python train.py --d_mlp=512 --positions="rope" --rope_base=10000.0 --attn_scale=0.177 --tie_embeddings=false --extras=["capped logits"] --init_std_qkv=0.0257 --init_std_down=0.0 --beta1=0.95 --grad_clip=1.0 --schedule="wsd" --final_lr_fraction=0.0 --steps=3980
MLP neurons of a small language model. Each row is named by its layer, matrix (gate and up: input weights; down: output weights) and neuron, and shows model dimensions 96-191. Each number is 500 + 25 x the weight over its row's rms, rounded and kept within 0 to 999. Numbers have three digits each. A neuron's up and down rows have the sign that makes its largest values positive.
After each neuron's rows, "fires before" lists the tokens most often just after its 100 highest values on Wikipedia text that the model never trained on.

L7.gate36:519512489509532515481455507534510495508492477518525482518507537465504500533521491529470502495476498435542494476490491471541503526480472484484519494460501497498523548517472480532507497516460448545513521529526473531488480492498492526515525484490517504486500435490487557523525461496485502467
L7.up36:507499479493471498501518455516478470521497502486497474473489533497516517537510533500508501519512543489473497439507467496506489518497502483534485516546514457488535507521506509535467523490546464512519538456510500504542484470524510512491525495486485504537502471477552493537509485491527518518
L7.down36:512535496506504540547487497500494528515481538507518513514521501511508469462489538515488494520480467484491525545460538511479492456482510461496535501494485454475499529477502539480511501514486453475502476491481483525490455519491469538482517510485490537505517519455514525461524493480541502497
fires before: "m", "u", "l", "e"

L2.gate356:510520504491530511471472501537486523510526460516537479441471531464516501517456459497532458497522496497505503508524481507492510485517534522474439501475470521481510463498489492517451492500522449487499562480526484510480509526505516469496490509504500512509533511475417506467506528469522499511
L2.up356:489537469519523496508446468452520446501500549480496484500498514521500529470516553508512500479490495540493520544542476495533470532510567530526501494520505529476511512479478542506522529499485522498517486507510511530524498555484502500481527499471540522546544505518518485488517539493492450495
L2.down356:466544508473497508485475532495485501482542476485482443497481505464514513510480479513511465466515487476472524552505480532492442444515540505484479481465506492482496512483505521514501459511511518536520505541496469483524515490503474511498505520464528501454505502544455485515509513493487484513
fires before: "er", "he", "d", "s", "i"

L7.gate210:495456463513523501506445473495468509502529506466549522497496514460517517503435501511473541513502491486503492548525549501512496506495532500490531506493469501512538518498516532459527518493511521487473493463520486543523486526488520504479517516520489507479549483531469504478506473508458541503
L7.up210:471507491505470500515454551499478522536517533526515509499530483545560511508510543525460499497537481465501491536562481494500527476504492461520491508487506487577518475496503529502510491526494504482474507515504509492507542552475517499472522499521494523457533513498466484512536475506517514512
L7.down210:544485486499508497486549517459447523515486502467439482463508565526508510490509486502515533521474515490489497510485515467512542487483464536490434526517512502509539486482495486493488513517515500491520474514455501472474494485456488478507515537461556507539501510516451504476537495446492523473
fires before: "a", "g", "f", "e"

L2.gate396:543476475511501517515515462524494513539502513516512510475499494501522525523523537471456496514538498513496531485462477462464478524507522517458486505501499512497460524491471475466533542507472471489516525505493511526466512511480478497466518465455522492514486530500504519486502516553495484488
L2.up396:535479466502518518501514506500496468503520484525501506492493509483502511494511498488471458505518513520526542506472474512479492489534484480504503521491490507541504520504462523505510566498503489500489448481508487543550463522484442466485478517520526471475486486480529461513517507466471504448
L2.down396:503485508503509520523445492531488531482495485498468442525500495515490506496517519479551472504484498569511487511520506497485471548496515499482471500492478475477517526491464477509455513511481479443479528502518548524476523491508492558471487512450482476472515544474501553491508445532505497518
fires before: "e", "i", "u", "o", "a", "es"

L9.gate266:556528557530470490509515499533489487489488494511492504506465486504502500540500510463451543487475499468519509481478508522498507487525477487499483505527481495443480470516534505476440501524402474500488491527491495523536480534482497530468476519458511457505484499488527480512482517518476473522
L9.up266:519503529508493464448516530477490480480513539463525485454519499481511495529495471477463501474489496508472487494439484515522502525512509520514471432503487497540493509531490475449521474496451471475491513509476490523511522507535469534501528477459516507507500541471462477464480527506521546528
L9.down266:478479518525504518530508504482482508484491457505523546530512483499472533447500470474517538466480482489494558468514495515515526524508483500475527510518433541477497530517484556460496490504494458492544541494517529489517541482557470536503495518516509477508537513510540500446522507509482495497
fires before: "c", "al", "l", "y", "t", "p"

L2.gate140:522452491485517495455480474473496511513495496538522528478491486495511534489489505482500502491503492488489504478474498520478494486486540505509509514530503507509487511462520455541469507477494540486475470506468568475495465496511499440493518464489445521489471505503514520532494539505491462497
L2.up140:509478493506495487501487498531478528498511472485522509541476451514479492477500480554530475532504449492474511525483491452490462495482484522481494517538515488494516491511498475515507489506514451524467500499542454515531499517545514496509518522496447482496538510457510505507494494488449472507
L2.down140:477473465501502515530516470492540491471500444483483478474518533471478511476522521475566507561515548487527482500502515496458541550521525483529482456475522532505496504488515476474518507532488521458481498489516515517498492511521504490455512499513554465523515506449493506538523529488486533498
fires before: "i", "an", "h", "ed", "r"

L7.gate503:518483495512518505477492516520560489512494470529504499485470490502489526532483514497519520523523507513467493496442510497481559498532475514474498507496485537456533500492545528507538505482531541500529502510484498481491512449507483510461497507515527506543561474481515514522506482504510554538
L7.up503:476499521516495474513533514471523496486511507516463534491487492562486467496493488515482459531464498497464528494462494480539528482480479516525533472497499511492515449535531516495550482521521492452466448519489503477510516464505494494510499534468472508474460461519519486472521495485476490501
L7.down503:467500451494511550490540499530516523484485452511469525489490523502466491504500492438468513547496477470457500537498483479455489507489499497466479474467511516506522431529531510487535543484550487523483498511493508522539490453504512473493478487491440500483509500495455470478533487488538466526
fires before: " ", "i", " a", "at", "=", "g"

L7.gate234:513477501482438500483442494520452483523512475490495490531510481505522429486524503499499494518446513506576526487453518471490509534509476517516509510475486519489512436497495539473508480509507478458483497493445491487545476504532499499514533513472527513519496512480507486521471535511537505499
L7.up234:485491471478455488485485482512448515550522503463434504488502515508460503504511468495470526480516519514501484494512486505523480483554483548494484464498494507534471489509493521478523467511518484494501482538487530478536495554523511469484461535515500497514442505474527487490513515535530494491
L7.down234:450477501510510525502490497460515497527498473490537464516533524497497506491510516492515504497511464535492513471518495497525497508496546508515501495476485447480453500492500520462497501496499545502494477493548509490488492442518482520523509494537490466485465466478548500469524498500494519488
fires before: "on", "y", "i", "at", "o", "al"

L6.gate250:501478479527540539459521506493516480508508515502519498501470515537453518501466530543463492447509483511483465482502474472516558496518535519499507490524481475477508460483497471486486489520458501507489490498508493501499510496515465501525497485470519517528504504533484467513480507521523547483
L6.up250:536447500495528476509523488523467515472499519479511480516534566472473516489515456488523548519510524508510520511460514521515501525515525481478532526470486506480518474502492467495480469526521541478507516505468528460509508502501481498456484510535451449509476525447480512496577514461492510527
L6.down250:507494478494478538479517497491458466491520476510489509528511489528517504511505493508489489508506445540495444487515469491507505473479474521464487497495513473555519527468490505553495495533529456511477503522496535484544490538502510475481505500465473524547525507513465504492509537507474500518
fires before: "g", "r", "it", "s"

L9.gate182:517458486523528532498512501480508533486516498489505464489464459476468514489516527524486513494523557502520511465540541487459479464494492523498501483552473497487471463498478509517504509496468517485533518464473513522490493494473484494441524503487486514505475529523491445506518506493526535482
L9.up182:528499508483547490497484493539470469473482510551516460504493452453529498500493516517510476489448495502492535556499474508524504465520482515495482465450474499514494475495513496511548496480546541479514545528475475519471501491445536503479517421557484500512504464503521541529547524471487539486
L9.down182:502516481478490508503513466528469457523499499486465537498494478518502528514490501507561481507529502496491502473533477486494550526486579511510490527469532510514510500514519462488487522501471523510458475470508524557510482495508475537464490481546491532505503480470534463490512583554495449453
fires before: "s", "t", "g", " a", ",", " "

L7.gate84:518546510516509487458487497441497517528468509513484510499500525497484498507486518530505512532461504494459495442498500477484498482517488485468494523473480510498470512504528479503518512501478476478497533480501490541490528493457532502495519489494541546516454511495512533476486529464492501513
L7.up84:492515519461467522546554468509466513502474526515501477503491441487499498529480548501506475541484515509477453517459540480479477500510495475484497480476485523534506534499450504505482488507514519474502524494468485508492513518491495537466525477520498497520517492522500472510503468488521473460
L7.down84:468501547510488500497466488473483474511525442495512499505493466522466530526491493453499486506533501522491468516480523497476479515501476506528506465510534505469530560486546494485544496416471520481523492531493504520478478523462501522463538468522505480530473488485539488479507494504485491496
fires before: "e", "i", "a", "at", "u", "on"

L4.gate94:466481507525515505446476505451461505493479502502493549491527495479462543468514454494509539539482474553521516525490528477492516484492545504490515486485504486496505484542493482460520509477484474497492467503458473543531509517474497463471543489550508488546503504517548489470500499534534515486
L4.up94:488491497486487509520509534487471549496481489541486519523549501528513465529510509531477462488462542478499543500493491540493473458539562483476496495507484503505555491499557542487508536484502506483456483477506503556483524471488521530488525470465565511510467492467525509517513490476484485498
L4.down94:491476487519529551514481483490507502521524527539528525482510479483491503480521550489512507467540489504468516504507527508493506497430537486494489524481447515496473493484503499513536528504492479535471495466479539497492476501509521519483459482457526528519501500547514516514526525489498513473
fires before: "t", "a", "'", "en", "s", " a"

L4.gate85:504495585499523485499535522529500484517413511509512494505509478536529482542541521506531549538501524455533466514503474493498491473430547493495510535506496482507517459492480494499510487486485495494511485479524500492511488501525503550510484481485499539491476456497474502547485473491562502494
L4.up85:453503500503569505520483497468496495511492477494526557487495518535498556486527485508510548501462533498487534540498504481486490505473530535505498513507466460466475512477427490497519504495508483517525495470514494505478489519471519508522458514505523494470464450478506518523487482488521474503
L4.down85:543533526494455517533474466516489500503489510476503489476477542515492534472494506546465499532507533512525503501545510442484492488513477490508483558480506516494519500501504535452505468486530502519510509493482498516478509536500512460487482503522520465449502457477479510495490538493462556448
fires before: "y", " the", "a", "i", "e", " t"

L2.gate108:471520499519476491473478579534512506511492470491508501504475492517500538523502519502545448480524485490510481509526505502493463484496487550502472510484512542479523527537473478480520527465490487502523484471546460496511529502493526505468469478478517525514467466487501495503493530492534499519
L2.up108:478542535510470538466462561517488476476482485506479503546482428505529546499508505495531514489499530526480468479524523516499470507454481525520530512510511492468478522498482478497514521518481497474502484431495489509489513491544501500479490480480481505453528505503491491479496481498483494444
L2.down108:528507546506450537508486549512498474478518494550485464511518489478530446487443464552492492499495465526512523525476499545509535492485493482480472487501498477488483507520528489524511502491518492484449484478462523498509520457521505542514496526507500506502514490505493496495484487502541510492
fires before: "t", "er", "al", "l", "g", "c"

L9.gate143:513522524553494499512548512491499543478509458441528504512495488553504474531474486467471468464489498510526534547478513521547480533509504511506511505541486517484528524508517507508497493523500469503529552493503481521457448497482505527484482520505507494488539494488501513537471530508462482533
L9.up143:526503530481507487480479510456469577520525515502507498463490507537487533560513483566528502463474491516495540478462498468522539501506488507500471489484526471470496558498469510509498501462507462471481486488517494472482465484512512535504484510485556502509516483537469519466485501474520471472
L9.down143:532507460520527541501527502520476489519494494473503505500511438511520518509531508492538518516445511527482523496481525503507500447505500490529485514513538519484482483493476517484479543498431450439501503511486491511554453454483494507501473471492499520521482519471568500543542510472451488506
fires before: "o", "i", "ar", "f", "a"

L6.gate358:446489505467507507461482508494486502528526525541480467496523511470535505469460488482496487485468534498520508535545516478518433435498510472496547468526543446509508483556525529496524535512505472507492476526474511458504515469524501509527505496497479515490529515501519533489475495471497513488
L6.up358:499507485497492494520510479514473507497482519447528494503499483529506467506494471546524507496474522520501470465456505512481506509484536522489485493497500549483479507488444450526495487520502504542498482463505495510481527505501476513515485491553472486481498476515498493489516480499489514538
L6.down358:482490495514523518493569515478498521492505491503463533485483525485521487454526502496529491497479553529475484495488553486517544457484484482510532505510464511488441476503493475521497468539515489497479522507528508511529510432499482504511546514510460506525528510451524507446512544502485527505
fires before: "h", "r", "he", "i", " "

L6.gate165:506538544478509501509515483520529485480514491519486515471512543512527495517506494531462494510450486491517498487474493521535488445508481533447454568476501511501494534495531521536509530506516425474513513499499485493485491503499462536505499479522494516451542499495519519457471473492486489502
L6.up165:498495472510490458517490564464472469494488496511459463463478485476480505482483510523531472534496504476486478503506464518465478539471482514506482546471514502495518515558535455515491499467506499463490527502549481502473469526494555491489497529447528477499494530485495517473524506530544551523
L6.down165:507480507515485503495494506549497469525501496497529467494507482530508473506497491526493529499488489521498511514519478504493501508511513528519505506488513461520526488457509532478498521501502499475503528447495506496534487474530517521470520492447505514508496482490468425495539505451516496529
fires before: "a", "y", "al", "i"

L9.gate27:494535506474559487549489489492447527496482553530488489501514505482539533534495492517499535488498494492535548531455495492494502507468487485531465503481484490493489510504509532517489497478553529508497508515499474490480498479522536476456496556491526552479498537486507484483480506529482556469
L9.up27:460476505515509481508510555488538453503523511478546457530522527527514538507481520451541508479494516541486509505485515467494545479544508486520514502536545477499485531472528508519537511520523484487484519495478491441503493496476478532498512516468524503501511496481500472484485479498492515464
L9.down27:536491469443511470514516476473474481510520497507497510498530506463495497454520476547496465523487480515472540544468536516490468514529513458538458501489479499518500469501467445492521472458530499484501477460468466479528502482523487521511517470548547504505510474504476468527472498505468477512
fires before: "i", "t", " ", "u", "0"

L9.gate144:519538502512519489494520548511491497528475509531510472498570456501515445508516464476503524468510489503530475528506515471476553471550547494484554477499512468483560514504485527484449517519465488463521456490467485491477502474500489538509506477508518513502510506466469472512513542517509493514
L9.up144:504499480498517511465498518488469541490527509477513509484532480509498475530462497476521466539524457496530493506491461509494534467487478467482494507509528501451531527503487529518485518502447453503546487463488538463511483480518552520466508470501475492491489501522480463488462514482509521500
L9.down144:541493463488534517475486481511501563541502526517518526494487514463482508433521514497503531498546474519512498540511471487487541499485521482462518493524495491512508493504507505471499461468508520447484465497512505497511480535466515526484524488454485523495500495519495477512505491506500496560
fires before: "d", "i", "a", "an"

L2.gate100:509533538497496496528549479523455526497471480500525556467508488478493514519470551495502515493513471479527536536456539503526461486522511491500544532507470495498500487486489527527443492503502511499483496531529497504503532525480476519530530502488499453475483512496507579509484471469442539517
L2.up100:463490512555502512529507510539502532521462529485511494492527460507512475521501548470449491477544487438499458506491513500506520491444525548508477479492522503507526509493518532518504496481488510552503491509467466520491485558505495501490502490516493492493526547507516493445540520492482507511
L2.down100:509515540485493511485528502503492527536521550516480531492485473486503464535486494523487452484475515478503538499471555492496496497505484465484561516503528478520474535505527558525487513472499513530544506498515482474494479499525505493481509500485535490493492524485517487493508560484490459536
fires before: "=", " ", "s", " s", "P"

L2.gate324:515494526533533523506500456519531502547531487491507502488498530482468508497500493513460467517515498522480513493469496486525512519497479514508489541480514516546513485521508516512502526454523461511533498496528564460527463514528508528493539477489522491492491476500498505494486539492456457509
L2.up324:439521463518481496527537497488514497530465474529523453486502496540463499495490487491515499508472519470518511502516487445486462462482501493464499481499473508461490500481547492477503492518507499522510536473468467488470488513530556497502492536527496451532475492501469522494482524483459553541
L2.down324:478532518513466508483485481466521556475502546478506497464461506526507536507504482505509516514476471498558532525494523534447480457512511540518512511529490486465470494498514527515494488514488482490533451497517514526499480471451489504485537521514514474524527489541491507500535478502503482519
fires before: "i", "o", "a", "is", " ", "c"

L2.gate347:516513459511517457513498502518508471501463492532531491500493531529551475503473518499432507522520510528540517505506488516437560507518496457481542449512470487519460500491539470495490490513527502497489460502503506509463508485524476518526519506515485499468524538534500496545460491490550468483
L2.up347:500487481533462527482507524498527463493437494520498473502473496501504538529502506527507501471522543471505539511492498487495499520508502486472483500507498488556503471551495517490501543478492506515522493474487505535497516487484511527496505484510522484465504522521492491514458452507485511478
L2.down347:496447517478468572512499465528461498455495486472512465487498478534503504493484509528490496501492472496503505515472517489462515508519507475480491518486522534439475503486494497515516491491478516479499517483542495508486498472463507525513509521506497458535534529522504453530514502501529510467
fires before: "y", "e", "a", "on"

L9.gate135:515523495506536501537511534528500466462476516496477504492498496522473459497514470478454501532482511505488496463503537470509502552504500478468544500517480521483503520457472528495528490529471477501502469447504493550511488461500460554487527530500496472503500506482513504502486494490468466496
L9.up135:490453511491523520478489456487495490511515492522449479527513500510532502504508477543561447489500538510484484466545475486493485502514560485493538491477440510554485501529522472488471519492489505495499471514516491468538476470475495487508541512476458458485534524545484516513482494497511536467
L9.down135:477505500504510500478469495488511494460524517490500439526513516532449509477492514502512496500535473545454492504518515525473542469505524486453484486495454521515510500436550529523507534522528470523511499538526517522445484507513500518459487459497504515481512448511471446538562517564533490492
fires before: "a", "on", "it", "c", "y"

L2.gate68:470482536532445512507515499543480441493449516488511462494483504510474517514530473515475486495493492491495496501512506476484479534523505478498493498517486491460501515511506494491473481472465483536512508535554513499512502475526522475499501530514519455447525445529516513452519531502441510522
L2.up68:454514517510525487485505473486489495475471528506537476497515497480512479468506472498508512501525482519471499522441447503477509548552493494516485502514470505475452505537484516489495503473453523522494568490490512483502492483488535496528475518482509496502516487547478508516509512481502493508
L2.down68:518489527487487439456519488507505509500515508488500499482482480549523521466499492502452499507478481477497514511544513492469533494502497533503478492455517509556499525511526536501505501491503501480495482466517518509491527514499474525486511471481509502472434420465504470496456523486519497474
fires before: "o", "i", "es", "e", "in"

L2.gate119:485500479535489445488502483483526508467493470512476508524523534519491499506453460565495505462453532433489522464544460495522491463518551540529497504483480549534488511479477488529488511487493441489535487476492511517506505511469456509489509483481475535484493532514473520500462471493489475524
L2.up119:483521485511460481515486510469532506504532491553477504501476503530479518500467462538517480436517425454484535458503503467475478499544539540515528495489452490514478543490493532509508509491490466513508483469475495489541499545493509499506526490484495543536421502499521489515487524537491455518
L2.down119:506510470519491485532510471493480512514536500495522479491487512490459532471457509507509535489505492475488528527510525486505546494498509496511488479502467504454458520495519481476533480513535463493509476482471507514565513507491515508559512510483544514506479491495489545494536496498532466558
fires before: "g", "i", "d", "er", "e", "c"

L6.gate356:503492489515466416529529514537486472505512501536492520535489522502493510565497496485498492493535496519491490493497507505490463524489472467502499537518537472558463479494470486487552501519536498508521520478521498532474481477509513535486495552475491503501511559503468531527482510502540489517
L6.up356:548524515482541487519481478502470484524489509537537523483488508492519511510542512512495563524464485527492533500490493517466514482531471484492527458501467515477480533481535476499511528463536511521493495490451449492505452507489529502491545477520552498473499490538471509506519491501490501524
L6.down356:497490483502476512535487503517460474437494491491495491470493512457471509489472527500528532528444497454471517494491480468500522503489467506550504500521500513534494484487501446510506522491484541502497490525512479492474457519456518471542488521484487488519557531506498466458492501455446486504
fires before: "on", "s", "e", "t", "u"

L9.gate196:492518536491514490490528475482527447500502471554476508489490523492489489520515468466471477482483508485543508478455482453509445513531482539500537482499507520515498488489486474543489482467482507543489471483519522478561455473491474508494521486485513486484468509515474512476534533469489521517
L9.up196:530515549571489515466467521507485492498466492489471503517480496496513493495545502502493502535498464557487529509476500508490505481532529512515471491477456479509492486466492506567519486486475493539525524473486520529469514454529477474524465500466504515497504500484418462508490503500480529530
L9.down196:503456519504530488510527524502464483512511455488507517493539508501539496500509503465475459471538539475513503505514502531510487516438490503520502475528500463478503513541475467452474475484467532446512477549527490493488480484493534484455497505534508516468496487523490473480473502510527513503
fires before: "p", "m", "b", "e", "i"

L2.gate29:493548519504532529496551530507489478520477504559513445478522532498496477544486514463483460521506456452471483500514499471499455512501498489476457486477460489517543505507480509476486545512499487508526478495513509514526525464511519495544488467522526488465505459478488513488490531453533483513
L2.up29:513516493555531493514532482486524521488503477540535496453510475508523489483492537497524511523509486473492454540452503493509457543481512502477460486447498514500535487515479500474499510473514501500511483485547493531523455486507529538481457492494489529432501483526508496485484498495545444516
L2.down29:493531481485513455536478474463475545470501543524498493452486475548507475516490523490525504537490456458523507530499478487489548482498487497490498486488507545526460550479460467469479472466515453456490508495482531534508487519486480496464507473529523460538510502519497488484537538530503468496
fires before: "is", "a", "o", "i", "u"

L9.gate126:517469492486519514479495461502532460523545486501510473524521464503480488522510511478467518491518500499518519469538493478470461501505510478473501488496530494535469525495493472486478469510479520496501476480504512484519507506520473517509509512504500505516498491516483494483438511489452489520
L9.up126:477460497494483537461517522509517482474504494567472445496500519497528509521520475492496507522506497510459521533496488496534461495508468518426496500502504451519513500464488524502530501501502503474579483487473499522513505458478478533524491484528504468510524498514491528473500538473473512539
L9.down126:485501544481483465506509535456488507525471483515492511483496511519490493482506531519485532470516480501541539480517507510468465490475512514521470527494491470451503493481568491509505469460525508475517492482563491478517531482509525511504477518526466493509477464486474490457465535477490520497
fires before: "m", "p", "i", "e", "in"

L9.gate173:451514495521473493526490481495463499519496537496485505515522477511483484543504525468510499487520478503518519468457482486493527531460458522469511558498512477569503493504470513541483503469495463465469464533494510564486522497498494486508514501537488508492516528504474486481521486500498499481
L9.up173:523535504499479502542489497472475503498438499501511492494524492478500453513469523512521503449490506475506461503472511516492521507554497480548470503505539496537504520473513537493504492504474529492491479551507496523512488521514454499507537523512481445451489528478430474516515494508471492542
L9.down173:524493507481469479564488520474527502508490498504484500521513499456493517482558482481503466486531466532499486511478505477499454522470509492520548489470504493502517512501463483513546482478508501475588496483491471473503468504523531514510537508517538515533494472498500493490518506494498495512
fires before: "=", "|", "S", "C", "P", "-"

L2.gate51:520499475501552492529462483501519529510497544487502488545439515501522539498515514497509464465470477447467538491449497498526538521507481504536479477496487451524514492482477545521511489495493479498502469501488486485551465510509508516465485536481490557539493514517461500464488493541526520490
L2.up51:494502492511453488532517495515503503528542475518509516483531507497517480489481540479492517500517480527478484473511482491491493495532509526501522469492536496515580486475518478504497417470470456488518476499486450512476535510445520483491510484503543540543465520520482504508508501550493558477
L2.down51:513508496518499481535519466526533473492495465538481517478495519456495525456503497492460500490471526492526495481478509502493561487514477505507488492458530504495500475519511481482455529487443465498514487515492489468505482517459504508507500464535492533526546537468505471471468469506480494515
fires before: "s", "g", "e", " "

L6.gate452:532491507505472458501485487576477463501498490502495544536506516489512545489479486506533500496486510472529484508499493503458505520496480501468506503485514454485523468500528496513524484477534485507547500501515498477485519453486472478484492470522514533482485508530469506467498487493495520440
L6.up452:456467531489522518468467535490517455531457487511497449459518456528533491492531518533467505521524535488509511517524498523461487485489472475505505543473485514483493500538500516480497497541507498468544480491502533497466501495472532497485498488532494504504484556509497502492500493533500517500
L6.down452:483518509487504521451466524520484491526477472482475506486474523557526527464485541458508484524506475457521506502494484508513579501458521520519437481480497487493516489498493481549508501508494492537499474464464507549530520488499550503493516529492491493508492488528477479497491533536528456456
fires before: "g"

L2.gate393:471489520511524496514509485526544490485482524507491514495475476479531505514461497550530478515470506490538480508510506530503501506564515521492518517466485487524553478467531485484494512490499484476483507514494461448514508468499501522484474539479472528515566512492469465493502502496488511482
L2.up393:490490463544514516513497494496496469498506519447502499474509489510460503472513537487511479476510484502512492478484468541474510497536511483468547529534538517494487457514477496477499531445488529522494521478510485473478494476481512495471490501510504498460504529554526498488480540492459513554
L2.down393:488475478503555560524492519509464520482522525474530462502528461501506527490490496518501454489478457517474474482480465534503481545514518515510548484521532490505501556524515471495512509474494527490519479520510458484500508497530520504554500537533516488507488528483472486495501488474459529541
fires before: "er", "i", " "

L2.gate141:477498505492480487489501548443539471505500482551483483580527452480555507507511474496507503478500506493518504468509521500493512488492507529535482521513457450532495475499493505471477492494457468473473477482476511513538466458550481519456493484493510533461483547507455449530477516516506511519
L2.up141:483506440473477483509542531489525455518504490542474489503502481512487485536519479448494495481476482511467491524523482500542523519505504512523498579502504509546465529483479489473490489478514489517503474464471511482517535463474450528511467492524497499515452528493483505533476455513531508523
L2.down141:453470532521465477531475549502438538514464541479525507514487497528481496492516500497515492513524522507558518522489512507453459489487520518508474520487512519471482459457494527503526504497494482502523511496511482504550523500484486472488521472501515503492571526525475518493487533463476478454
fires before: "e", " ", "y", "ed", "i"

L4.gate254:500495477495458510453478467452477466479446516494517484453517498477478564501493473534465441503489465523504504531493491465487465493529465534479494539462506455537516499470483496500457500498444464510457506489494523512481480482514506513459497498555445504512507531504480515492508496521487523525
L4.up254:475493498479474513456476518468536458473489533518514524465537491537538543493447487491475469498457468508509484487499518503460481493486522483470509518486496517514510500522485501473506478548467469538487483486531509519517490534492511530501463480524477538491435498503490484488520526525490519540
L4.down254:473513529522491476525506486498503461530458488487532494506510498484488462496529517498521484532492505534539500516486561492509482529491472447512489470500510505487519506539532514490528477433479497498475488516489509517515542484482533509489494494469529537471511511499543470517508507501493497497
fires before: "i", "en", " ", "e", "or", "in"

L7.gate3:511514486502497483484473505501491505497498490477493489500492546500526563483476470476506513526514498446503436510462498482508519509539460512476459563482517521519539512499512547488532499509490476516503493503547491484496518472513487501482495453470544537499491505499487475504473499527474501488
L7.up3:537501510504490499497527508453482501517463501503489458521522508534529545531497497499480503516495497429480523539511490504524555471556503530503487534495499518513471463504481508452521462511473513472496501491514513486499520544509497463516492516484480539488472490513495469501475535477492510465
L7.down3:476518483496528454516495492510482488536492520515493517474491494545495525458517494538492521488521532519427502528490512494518516473504488530529522512518477496500504489524453500522555516543508468518559513529488495510473502543490494531496488498472490486515528479531474518512540499464490516485
fires before: "g", "al"

L4.gate37:491488505485510490474463482516496471520472472471467470503472498472483514524481472497507464474532508473482525511484540515485474469489486446466519518544502508544535492529504478500500512484502428504535487493528462517451506481516464472474518485496509557528458466464512524494490560483531445518
L4.up37:545508521490527477513489445463526517503459514498546470455462463506505497488496505476513472511476477517459519501478504506453501475486509468547513549479498429474513504486449457493508510514548486500497505492489460501479514490454490512500498488466453523493461509516492470475465507501491499504
L4.down37:456488523497527503536538512509564506497497482473541481507466499509530491485502530505514479493496505503534506506506521532421513474504506487546507499509497541513514485539547500482539494529486460540436479471526498524504501498494512440511459477514486500482468476520481458526542561526493527526
fires before: "h", "or", "r", "i", "en", "o"

L9.gate446:490518491495555502476499486471499489451509456472467522516480519486451529513499479535539490452527520505540519496494455460497535514495494493475539550489518529520501528529481525482509521510526513486534505480480475514490551498501509514495507515494510479486495537487495526423499508513504499445
L9.up446:535497515490511510515468502530512487500485536498500484544514506514494446520483458502528496524461577521466519494491471492519513513493497503529500520532493512470493488517472533493478505520549518491535478503531494483530474465521470544487508497443475484521517539476491526466499487544488539524
L9.down446:467499502446500436531509457493501513494513519517484455504508527504511479505521510530514452504480514460467456537489544510492457491465489479530503475533447501487518524498484515518515520542495543533492486518481529434468471486485495494440533499476515517501533466475507478502464487526497501446
fires before: "u"

L4.gate468:496440492487474503492523556516552481466541498488489450539479504509498504564502528469457502478529472472512487517510519475474459485538488484447461506480500536489530547461461498565486487496503498520514500486515506529490499524499501503541510485504495499507521486494508511466504532482526522521
L4.up468:507474475532500547477483530518531493510541538496535483484482473526460475475509459511505548503511500478507455537554470519486469519478481490502497509519476479520543488455498469540517524524476459561534515483500468486463515479524461508469526494494506513484507507493492487532441505450532507538
L4.down468:445457509504452501501463506508497481483526522479480479494526523481501500492539481461500543484486486523500492486457494500457488501536512483473499497506531469481501526519488477483469461479494535485496494483532497484518473512479512499468537504536502478527476480513512499450479530466549536475
fires before: "p", "m", "e", "b", "k"

L6.gate392:545505517515490492504519523530502510526480461552485500511520485525510528457530459539515451509500506513486493512438508498477513520548486534524465469494514508525474474480476535524547505490487495486508473537444480494479475500475526514445483504445505544503519472526507495491503472499490492543
L6.up392:503517490476502469481555518476513466511478472510502506498476535493513540447511523487504518511490496497518554494467515519472499482510436462477495479512495520493530522513505520508508507449502475498559469496451489488489511489495514498492487474472485530519482446536507456487490493472469496508
L6.down392:496489495480469478508548487472491526497493465513409481489481505521481482483522477498489518479491497502510504527541462504508539508504510500495493499468525500469465508540485534475503551502518484463533465521489454504517522529492483504504521473466472439515475490484526460528472496497560463479
fires before: "g", " ", "en", "c"